config = dict(
    n_layer=8,
    d_model=448,
    n_head=10,
    n_kv_head=10,
    head_dim=64,
    d_mlp=1792,
    vocab_size=32000,
    activation='tanh_gelu',
    norm='layernorm',
    norm_place='pre',
    norm_eps=1e-05,
    positions='learned',
    qk_norm=False,
    attn_scale=0.125,
    bias='all',
    tie_embeddings=True,
    parallel_block=False,
    init='normal',
    init_std_qkv=0.0232,
    init_std_o=0.00579,
    init_std_up=0.0232,
    init_std_down=0.00579,
    init_mimetic=0.5,
    optimizer='muon_variant',
    lr=0.00176,
    lr_mult_down=2.0,
    beta1=0.93,
    lr_head=0.0052,
    warmup_steps=200,
    schedule='wsd',
    decay_fraction=1.0,
    decay_shape='linear',
    final_lr_fraction=0.1,
    batch_tokens=32768,
    seq_len=2048,
    doc_mask=True,
    train_tokens=290800000,
    steps=8875,
    dataset='wikipedia_en',
)
MLP neurons of a small language model. Each row is named by its layer, matrix (down: output weights) and neuron, and shows model dimensions 80-143. Each number is 200 + 40 x the weight over its row's rms, rounded and kept within 0 to 999.
After each neuron's rows, "fires before" lists the tokens most often just after its 100 highest values on Wikipedia text that the model never trained on. A number after a token or word is its count.

L3.down1575,281,219,165,238,90,226,211,194,232,247,213,129,212,199,202,242,217,150,186,158,179,165,165,224,191,258,223,315,114,291,249,209,180,133,242,232,210,198,203,266,149,212,170,207,222,244,238,222,209,231,196,221,152,156,212,205,209,179,147,183,171,276,176,196
fires before: " |" 66, "4" 5

L3.down811,200,219,212,269,214,211,156,170,139,180,197,196,161,175,207,196,205,199,242,104,252,251,273,188,265,265,209,230,275,203,160,253,180,243,176,126,163,265,174,196,163,231,269,195,183,168,191,241,239,172,237,252,232,155,211,197,241,214,163,208,170,191,198,204
fires before: " of" 22, "." 16, "," 15, " to" 6, " with" 4

L3.down130,218,237,177,200,186,226,160,263,230,178,188,171,187,207,176,220,268,116,182,216,57,249,131,208,111,220,176,89,200,137,225,202,194,225,235,165,150,168,207,223,223,200,249,169,188,227,184,186,217,279,195,189,95,193,236,196,211,199,217,173,180,224,235,205
fires before: " |" 32, "|" 18, "|---|" 7, "|---|---|" 6, ":" 6, "|---|---|---|" 4

L3.down1417,188,196,217,214,187,268,167,191,257,226,178,245,219,178,184,264,134,260,204,202,190,248,219,145,190,241,235,184,197,259,176,213,221,243,198,125,138,275,212,203,192,203,218,200,239,176,247,158,244,271,187,209,271,185,205,251,223,193,152,189,191,263,263,175
fires before: " |" 42, ";" 17, "\n" 4

L3.down1560,128,135,269,199,286,238,215,178,236,104,176,156,147,183,192,215,218,205,204,240,148,170,206,222,181,139,264,236,224,236,205,130,226,196,247,174,247,141,156,167,216,195,206,173,179,250,256,169,211,141,124,178,223,248,179,257,197,256,136,219,162,238,117,186
fires before: "s" 41, "t" 9, " the" 4

L3.down1106,198,231,196,181,255,235,197,141,261,253,198,155,176,209,211,205,174,176,187,207,150,290,160,158,147,214,156,217,188,110,230,210,222,246,244,184,177,280,152,179,222,194,141,221,228,142,193,262,200,242,181,253,174,277,208,184,205,250,196,225,220,285,181,224
fires before: "-" 57, "\n" 11, " " 9

L3.down942,140,159,173,189,232,184,280,228,246,274,181,123,182,160,207,247,164,158,186,168,116,215,152,136,172,174,183,233,194,210,137,175,197,218,250,176,261,227,227,191,260,191,173,194,209,181,213,163,205,250,224,221,189,162,201,170,162,141,203,292,235,210,204,172
fires before: "'" 62, "\n" 7, "." 6, " " 4

L3.down1468,166,243,222,179,221,153,160,240,177,252,199,221,163,160,241,174,185,141,211,252,193,144,248,300,250,137,234,147,172,106,196,282,224,295,198,177,132,227,227,255,181,160,188,262,217,220,267,188,238,238,237,200,183,198,227,216,229,127,119,120,184,286,175,228
fires before: "." 32, "S" 11, "," 5, " Army" 5, " Air" 4

L3.down1416,217,186,229,191,157,191,214,197,219,176,196,236,173,224,209,167,215,180,180,235,220,153,199,262,226,266,301,203,177,191,173,268,223,131,226,148,220,149,212,210,264,209,203,119,226,241,182,224,214,175,166,293,253,227,143,183,242,254,139,157,192,258,202,232
fires before: " |" 23, "," 23, " Columbia" 4, " Lincoln" 4

L3.down1255,177,189,265,177,214,189,206,232,192,246,193,170,233,249,257,196,243,196,224,263,174,236,187,239,223,194,193,255,214,175,173,224,194,217,188,201,225,131,239,206,270,137,160,250,157,185,237,215,265,145,225,237,187,204,178,286,141,237,218,307,219,204,170,220
fires before: "\n" 49, ")" 5

L3.down233,230,260,182,234,224,196,251,238,249,182,175,250,228,166,132,194,238,168,238,235,166,225,215,209,94,243,222,256,180,175,185,203,244,218,232,193,170,278,221,175,250,164,197,106,238,230,192,268,217,170,207,223,232,211,211,168,230,210,154,211,203,174,240,163
fires before: "\n" 32, " |" 25, " " 9, "." 5

L3.down42,165,151,218,207,162,200,130,119,234,211,114,186,271,244,189,136,224,231,235,223,211,191,199,171,242,186,268,220,219,201,189,174,199,212,192,256,188,163,177,160,245,164,187,139,172,223,262,230,156,194,206,235,233,215,222,244,193,167,169,153,271,211,234,219
fires before: "E" 21, "W" 20, "N" 8, ";" 7, " |" 5, " in" 4

L3.down1678,236,142,198,173,183,264,160,159,205,106,144,205,235,257,207,235,217,215,168,181,220,208,203,152,263,171,241,151,159,242,223,184,243,257,166,163,178,185,219,206,223,259,230,209,222,145,258,157,195,203,126,181,268,188,185,166,254,224,136,148,132,174,232,183
fires before: " |" 44, "|" 7, ";" 6, " 2" 5, "|---|---|---|" 5, "." 4

L3.down1032,248,183,176,274,145,236,289,202,210,220,258,242,266,229,237,198,224,191,189,170,172,189,131,288,209,149,270,269,277,172,198,158,182,208,233,225,213,186,107,165,247,176,178,189,190,222,266,203,212,205,258,191,235,248,163,195,90,169,225,108,167,234,219,192
fires before: "==" 45, " ==" 29, " and" 11, " reception" 5

L3.down277,222,174,183,178,135,168,122,203,165,154,168,132,151,194,160,186,174,209,244,197,240,164,206,177,179,171,233,221,219,249,92,212,175,190,265,120,140,65,238,205,222,175,170,156,193,222,260,152,191,207,229,158,183,164,175,211,191,221,251,236,131,192,172,164
fires before: "\n" 51, "|" 8, " " 7, "Israel" 4, "•" 4

L3.down1053,158,241,260,164,102,195,213,242,192,240,145,181,231,213,131,254,178,279,180,174,199,198,161,160,125,215,201,178,263,183,258,187,195,233,224,228,209,233,238,187,193,187,262,190,222,202,260,205,210,214,279,216,184,181,171,247,151,214,236,224,241,243,184,181
fires before: "|" 26, " |" 23, ";" 4, "\n" 4

L3.down1710,152,186,213,184,208,247,164,184,275,217,232,168,178,231,215,172,221,173,216,177,158,229,157,203,199,210,196,148,247,254,211,250,195,180,84,233,154,162,170,228,178,232,219,199,270,212,244,223,183,270,190,183,213,347,212,230,254,158,235,128,209,139,192,255
fires before: " |" 56, "|" 9, "\n" 6, " 2" 5, "|---|---|" 4

L3.down527,216,203,242,167,192,251,141,212,157,206,169,188,172,198,205,184,180,254,157,234,165,223,239,215,158,296,168,229,265,174,236,217,256,187,196,249,186,158,264,162,205,185,186,152,192,189,189,249,208,231,225,175,259,239,166,159,235,181,206,176,96,227,235,126
fires before: " |" 29, "." 14, "," 7, " at" 6, " No" 6

L3.down127,173,233,246,185,186,236,139,142,195,229,150,170,202,222,108,146,170,181,220,201,107,148,166,292,150,168,171,213,212,168,173,145,191,200,233,208,159,184,177,165,150,161,208,249,216,211,209,189,226,171,126,192,184,256,131,294,187,183,205,199,215,232,255,202
fires before: "s" 62, " |" 6

L3.down1600,158,249,189,156,195,230,187,217,135,199,139,206,173,180,170,177,222,213,171,187,141,154,270,229,197,203,238,267,202,210,208,188,256,250,229,213,175,212,253,197,218,234,185,148,293,148,254,240,177,196,195,233,216,197,160,180,244,190,154,172,225,245,198,185
fires before: " |" 62, ".45" 4

L3.down973,125,250,255,239,191,251,110,266,184,214,193,233,145,148,218,169,218,238,201,187,198,288,244,198,220,232,215,181,202,172,217,179,170,193,126,242,276,197,167,196,185,169,278,170,201,165,183,177,188,170,242,182,180,200,217,181,125,216,200,206,235,142,194,232
fires before: "\n" 31, "==" 10, "===" 9, "-" 6

L3.down514,186,185,201,213,196,212,182,194,217,218,243,154,195,125,151,236,202,189,157,218,183,156,182,177,216,216,192,206,141,243,246,139,264,210,208,199,193,221,188,165,189,251,162,170,247,181,131,215,269,196,217,175,171,181,162,222,116,261,203,244,220,211,174,225
fires before: " 0" 30, " 1" 9, "\n" 7, " Pts" 5, " GD" 4, " GA" 4

L3.down688,234,233,217,292,208,150,221,229,232,232,218,210,264,190,184,193,263,245,173,186,239,205,261,203,226,196,153,229,131,167,198,175,231,203,195,242,194,155,271,117,212,188,166,133,267,219,188,226,177,284,140,243,170,295,224,156,238,214,162,154,206,207,204,144
fires before: "==" 33, " ==" 14, " and" 7

L3.down1481,201,148,176,167,196,216,230,210,191,213,78,200,216,213,186,213,149,187,261,206,145,201,130,188,277,199,176,197,207,116,192,226,210,241,89,237,223,191,235,210,245,274,213,209,149,192,229,149,207,207,235,113,164,220,258,222,266,229,150,212,183,226,155,155
fires before: "-" 50, "\n" 8

L3.down1645,219,272,196,206,178,185,249,168,196,211,166,148,191,230,226,264,206,242,182,186,280,163,174,225,187,200,157,141,225,179,237,276,247,199,221,167,215,284,216,215,184,203,252,122,170,211,235,223,188,195,219,196,144,175,199,164,164,159,189,255,244,264,198,152
fires before: "|" 49, " |" 9, "\n" 8, "|---|---|" 4, "4" 4

L3.down324,140,200,135,211,221,201,180,231,183,225,188,241,189,95,202,77,207,162,143,185,199,259,217,193,204,172,258,213,258,151,180,248,174,175,198,207,200,196,192,192,154,204,216,133,177,223,220,165,202,179,305,175,215,259,200,224,197,208,196,178,209,93,157,197
fires before: " in" 12, " to" 11, " by" 11, " and" 10, " for" 8, " at" 6

L3.down1450,160,219,222,190,196,181,267,192,190,170,128,192,242,209,221,207,148,236,261,181,218,166,213,209,218,213,172,111,261,193,90,160,217,160,234,258,187,228,218,210,207,240,228,107,234,257,215,299,289,120,175,137,209,130,235,256,159,279,179,191,204,121,122,127
fires before: " |" 52, " 0" 7, " 1" 4

L3.down1018,221,204,238,248,220,244,168,203,185,192,211,229,240,254,168,227,163,227,189,189,195,193,223,186,242,190,227,149,208,217,158,150,206,243,185,89,151,170,155,212,220,222,223,173,179,225,197,187,234,150,207,178,145,189,167,206,170,228,179,234,202,195,240,262
fires before: "==" 30, "===" 13, "=" 8, "-" 5, " |" 5, ":" 4

L3.down358,185,192,218,166,199,148,273,122,148,194,131,247,254,226,195,305,270,161,230,226,169,88,251,251,213,88,197,191,205,190,251,183,278,252,184,223,220,205,159,109,167,221,153,167,204,191,144,187,287,234,258,212,239,179,204,225,221,205,161,209,241,156,177,172
fires before: " to" 32, " for" 9, " on" 7, " in" 5, ":" 5

L3.down645,206,256,206,197,226,172,228,256,222,275,205,177,191,166,238,274,204,162,184,284,237,235,208,228,226,98,124,190,211,166,207,258,224,188,219,183,179,261,208,205,159,201,230,205,178,164,250,220,165,180,257,209,271,218,158,155,191,155,229,159,145,250,160,107
fires before: " by" 15, " in" 12, " on" 12, " with" 4, " place" 4, " for" 4

L3.down1125,235,173,179,301,158,218,182,168,199,251,205,154,185,225,175,223,187,209,236,122,181,194,176,185,233,247,182,98,265,247,141,185,181,222,150,158,188,217,206,205,194,271,199,269,257,161,175,189,240,237,224,155,217,123,215,204,125,211,222,192,253,225,243,192
fires before: " |" 50, ";" 8, " January" 4

L3.down625,230,226,130,189,247,242,233,213,255,201,219,201,154,220,250,104,211,163,138,191,259,192,211,215,184,202,211,238,172,206,231,238,225,188,220,196,217,168,209,245,169,221,186,209,213,192,178,181,177,283,198,170,226,252,209,198,244,169,230,115,211,300,161,174
fires before: " |" 74, " 2" 5

L3.down65,193,212,211,166,197,145,181,212,194,265,199,229,145,141,206,188,188,292,236,228,213,220,209,247,232,256,205,204,164,188,236,147,153,211,276,301,188,172,247,164,220,162,149,201,256,242,191,215,255,213,154,181,269,156,225,186,204,216,239,211,167,212,178,223
fires before: "\n" 25, "-" 20, "|" 5, ")" 4

L3.down801,213,225,133,237,147,148,274,185,212,172,250,243,183,223,105,268,196,225,173,140,176,223,145,245,243,130,167,189,239,227,216,254,146,212,196,206,235,202,168,272,174,115,206,247,168,221,226,201,180,233,158,254,258,164,250,212,259,179,263,216,144,145,179,261
fires before: "==" 40, " and" 11, " ==" 8, "\n" 4

L3.down1116,190,201,304,259,207,171,219,111,227,238,121,227,175,158,221,196,181,172,164,195,310,178,279,223,141,164,115,164,169,179,191,223,197,272,117,193,173,177,179,195,156,195,139,177,226,118,168,160,249,230,220,183,164,215,207,167,242,234,174,160,158,138,160,261
fires before: "," 61, " to" 4, "." 4

L3.down1133,189,178,245,299,173,194,151,199,245,241,203,208,239,183,144,234,223,230,223,242,202,232,215,125,114,186,254,214,237,146,172,200,226,233,210,202,264,225,187,268,266,250,232,157,254,248,213,214,131,186,142,238,140,183,192,232,148,173,212,189,248,210,209,185
fires before: ")" 20, " in" 16, "s" 11, " m" 6, " kg" 6

L3.down288,207,135,172,171,220,194,243,166,215,210,254,189,253,240,191,149,244,195,222,162,181,230,141,201,176,176,149,188,199,206,148,255,205,196,223,209,243,183,174,171,191,191,203,223,160,198,236,225,189,187,236,211,129,244,265,197,228,192,165,224,207,230,223,181
fires before: " |" 41, " life" 11

L3.down1317,210,173,164,214,285,188,139,205,235,194,235,178,126,225,114,256,162,195,201,205,209,284,231,213,161,166,209,202,207,165,169,143,222,193,198,148,167,216,184,246,170,208,223,246,269,210,261,180,199,267,301,196,211,121,76,154,162,150,205,301,185,228,126,162
fires before: " |" 55, "\n" 11, " 1987" 4

L3.down573,210,151,241,240,254,228,241,164,143,172,222,188,202,206,240,205,240,233,224,218,255,180,217,202,170,154,245,198,246,191,167,167,191,178,198,198,149,163,192,251,176,187,170,215,193,171,261,189,140,229,229,187,179,180,159,253,291,181,242,197,124,211,154,228
fires before: "," 29, "." 20, " and" 7, " the" 4, " II" 4

L3.down658,240,223,274,220,157,236,244,196,195,152,236,317,180,132,160,160,170,90,206,222,210,272,193,197,217,199,180,255,254,187,201,193,140,208,275,182,201,253,221,251,214,164,202,181,193,199,197,266,223,145,175,199,182,149,232,171,193,238,226,136,212,178,227,215
fires before: " |" 27, ";" 14, "\n" 7, " 3" 5, " 1" 5, " " 4

L3.down1215,222,258,166,178,162,247,230,266,235,173,197,178,226,168,149,153,208,190,148,229,227,204,180,179,140,175,223,193,149,149,198,181,221,147,224,176,308,220,214,181,170,149,248,247,199,177,236,199,205,267,210,158,232,229,196,166,180,110,214,198,178,353,189,187
fires before: " |" 63, "." 5

L3.down1440,249,207,214,212,245,195,165,134,163,184,269,204,236,183,201,191,162,267,194,196,204,242,160,284,303,164,176,226,179,207,268,220,213,258,270,223,193,163,214,148,209,133,186,208,195,181,214,191,182,235,167,234,84,115,211,245,146,204,154,230,182,190,150,175
fires before: " " 37, "-" 34, "|" 11

L3.down1244,207,95,246,194,197,226,162,203,205,250,207,188,204,204,216,239,154,234,258,170,167,179,232,236,252,206,254,231,158,209,154,198,173,173,230,222,168,227,143,133,174,249,233,161,220,143,148,153,212,258,164,194,205,172,195,181,209,277,181,193,131,228,216,263
fires before: "s" 29, "ing" 20, "d" 6, "ed" 4

L3.down1052,165,307,137,183,213,226,195,286,177,230,276,208,175,184,132,187,157,209,175,228,201,268,245,249,218,198,167,152,310,165,235,201,173,143,141,165,130,294,232,230,139,175,167,194,152,140,230,115,156,180,257,187,192,181,251,169,156,217,214,231,201,182,131,234
fires before: " of" 43, " in" 13, "." 4, " from" 4, " the" 4

L3.down45,257,209,227,162,202,205,195,223,228,163,136,230,170,200,146,188,161,187,168,213,216,189,231,204,269,213,272,239,178,257,188,228,210,222,165,217,192,209,201,217,168,160,272,116,198,159,189,143,225,129,267,125,225,193,206,187,299,259,204,199,173,173,158,203
fires before: "\n" 37, "---|---|---|---|" 8, "The" 6, " of" 4

L3.down650,175,119,174,289,189,155,190,214,181,272,240,121,264,136,218,123,210,235,189,220,198,233,138,181,187,237,141,180,185,267,227,139,208,202,147,169,182,218,164,195,200,201,190,169,224,183,253,244,132,180,209,203,173,127,119,229,162,212,215,190,218,282,180,172
fires before: "\n" 82, "s" 15

L3.down667,178,185,219,282,188,241,156,257,279,194,254,187,251,216,145,201,216,161,238,228,145,239,106,102,254,275,225,235,254,204,193,187,186,274,177,242,171,152,217,117,233,206,154,224,232,170,176,140,237,215,160,202,228,213,175,279,256,214,230,164,137,272,268,261
fires before: "s" 39, "ing" 14, " the" 6, " to" 4, " a" 4

L3.down951,221,183,207,212,190,175,160,169,135,201,136,247,200,244,232,223,189,203,283,214,239,214,203,161,181,256,235,165,211,227,227,200,184,103,177,208,283,235,152,164,141,193,177,238,95,171,159,200,249,220,177,194,164,199,202,171,153,240,158,124,218,213,146,212
fires before: " |" 30, ";" 22

L3.down1742,153,162,207,139,200,189,177,166,186,164,189,109,214,194,192,195,195,145,149,202,197,106,209,235,235,288,196,212,209,164,207,169,247,155,211,256,230,207,179,204,155,174,221,109,196,195,217,242,187,233,190,186,229,224,251,261,233,181,193,202,238,196,146,217
fires before: " |" 30, " " 13, " —" 12, "\n" 4

L3.down714,274,245,259,272,276,200,253,151,271,180,249,231,224,209,202,236,205,196,188,144,231,215,155,231,195,193,225,219,162,209,222,218,244,242,184,185,214,175,229,176,268,174,181,185,262,269,214,265,202,85,171,240,152,169,185,184,181,118,228,206,170,246,177,183
fires before: "==" 37, "\n" 24, " ==" 6, " and" 4, "*" 4

L3.down834,186,187,126,204,267,225,182,175,252,232,172,190,225,174,215,224,200,114,212,200,149,203,175,169,171,199,152,165,208,240,163,285,204,297,193,144,196,221,230,175,236,214,264,236,199,204,208,219,199,180,252,165,243,209,232,222,177,193,265,191,211,199,305,236
fires before: " |" 36, "|" 21, "|---|---|" 10, "|---|---|---|" 6

L3.down1205,196,179,189,190,222,164,221,175,236,188,219,215,176,206,248,257,214,177,255,157,153,160,255,241,259,199,250,229,219,160,162,158,173,175,214,230,176,280,256,206,181,183,173,128,244,175,182,185,304,163,258,164,225,234,225,261,100,194,203,147,176,169,249,231
fires before: "\n" 42, "-" 9, " \"" 7

L3.down91,206,173,104,217,142,236,156,204,244,213,150,266,272,198,286,204,224,182,150,130,217,276,229,215,269,213,223,172,192,187,227,244,119,176,156,193,174,212,185,206,196,128,211,150,185,233,200,160,198,167,231,206,180,200,239,199,255,210,190,167,236,172,220,223
fires before: "==" 22, "===" 15, " |" 10, ":" 9, " votes" 8, "|" 5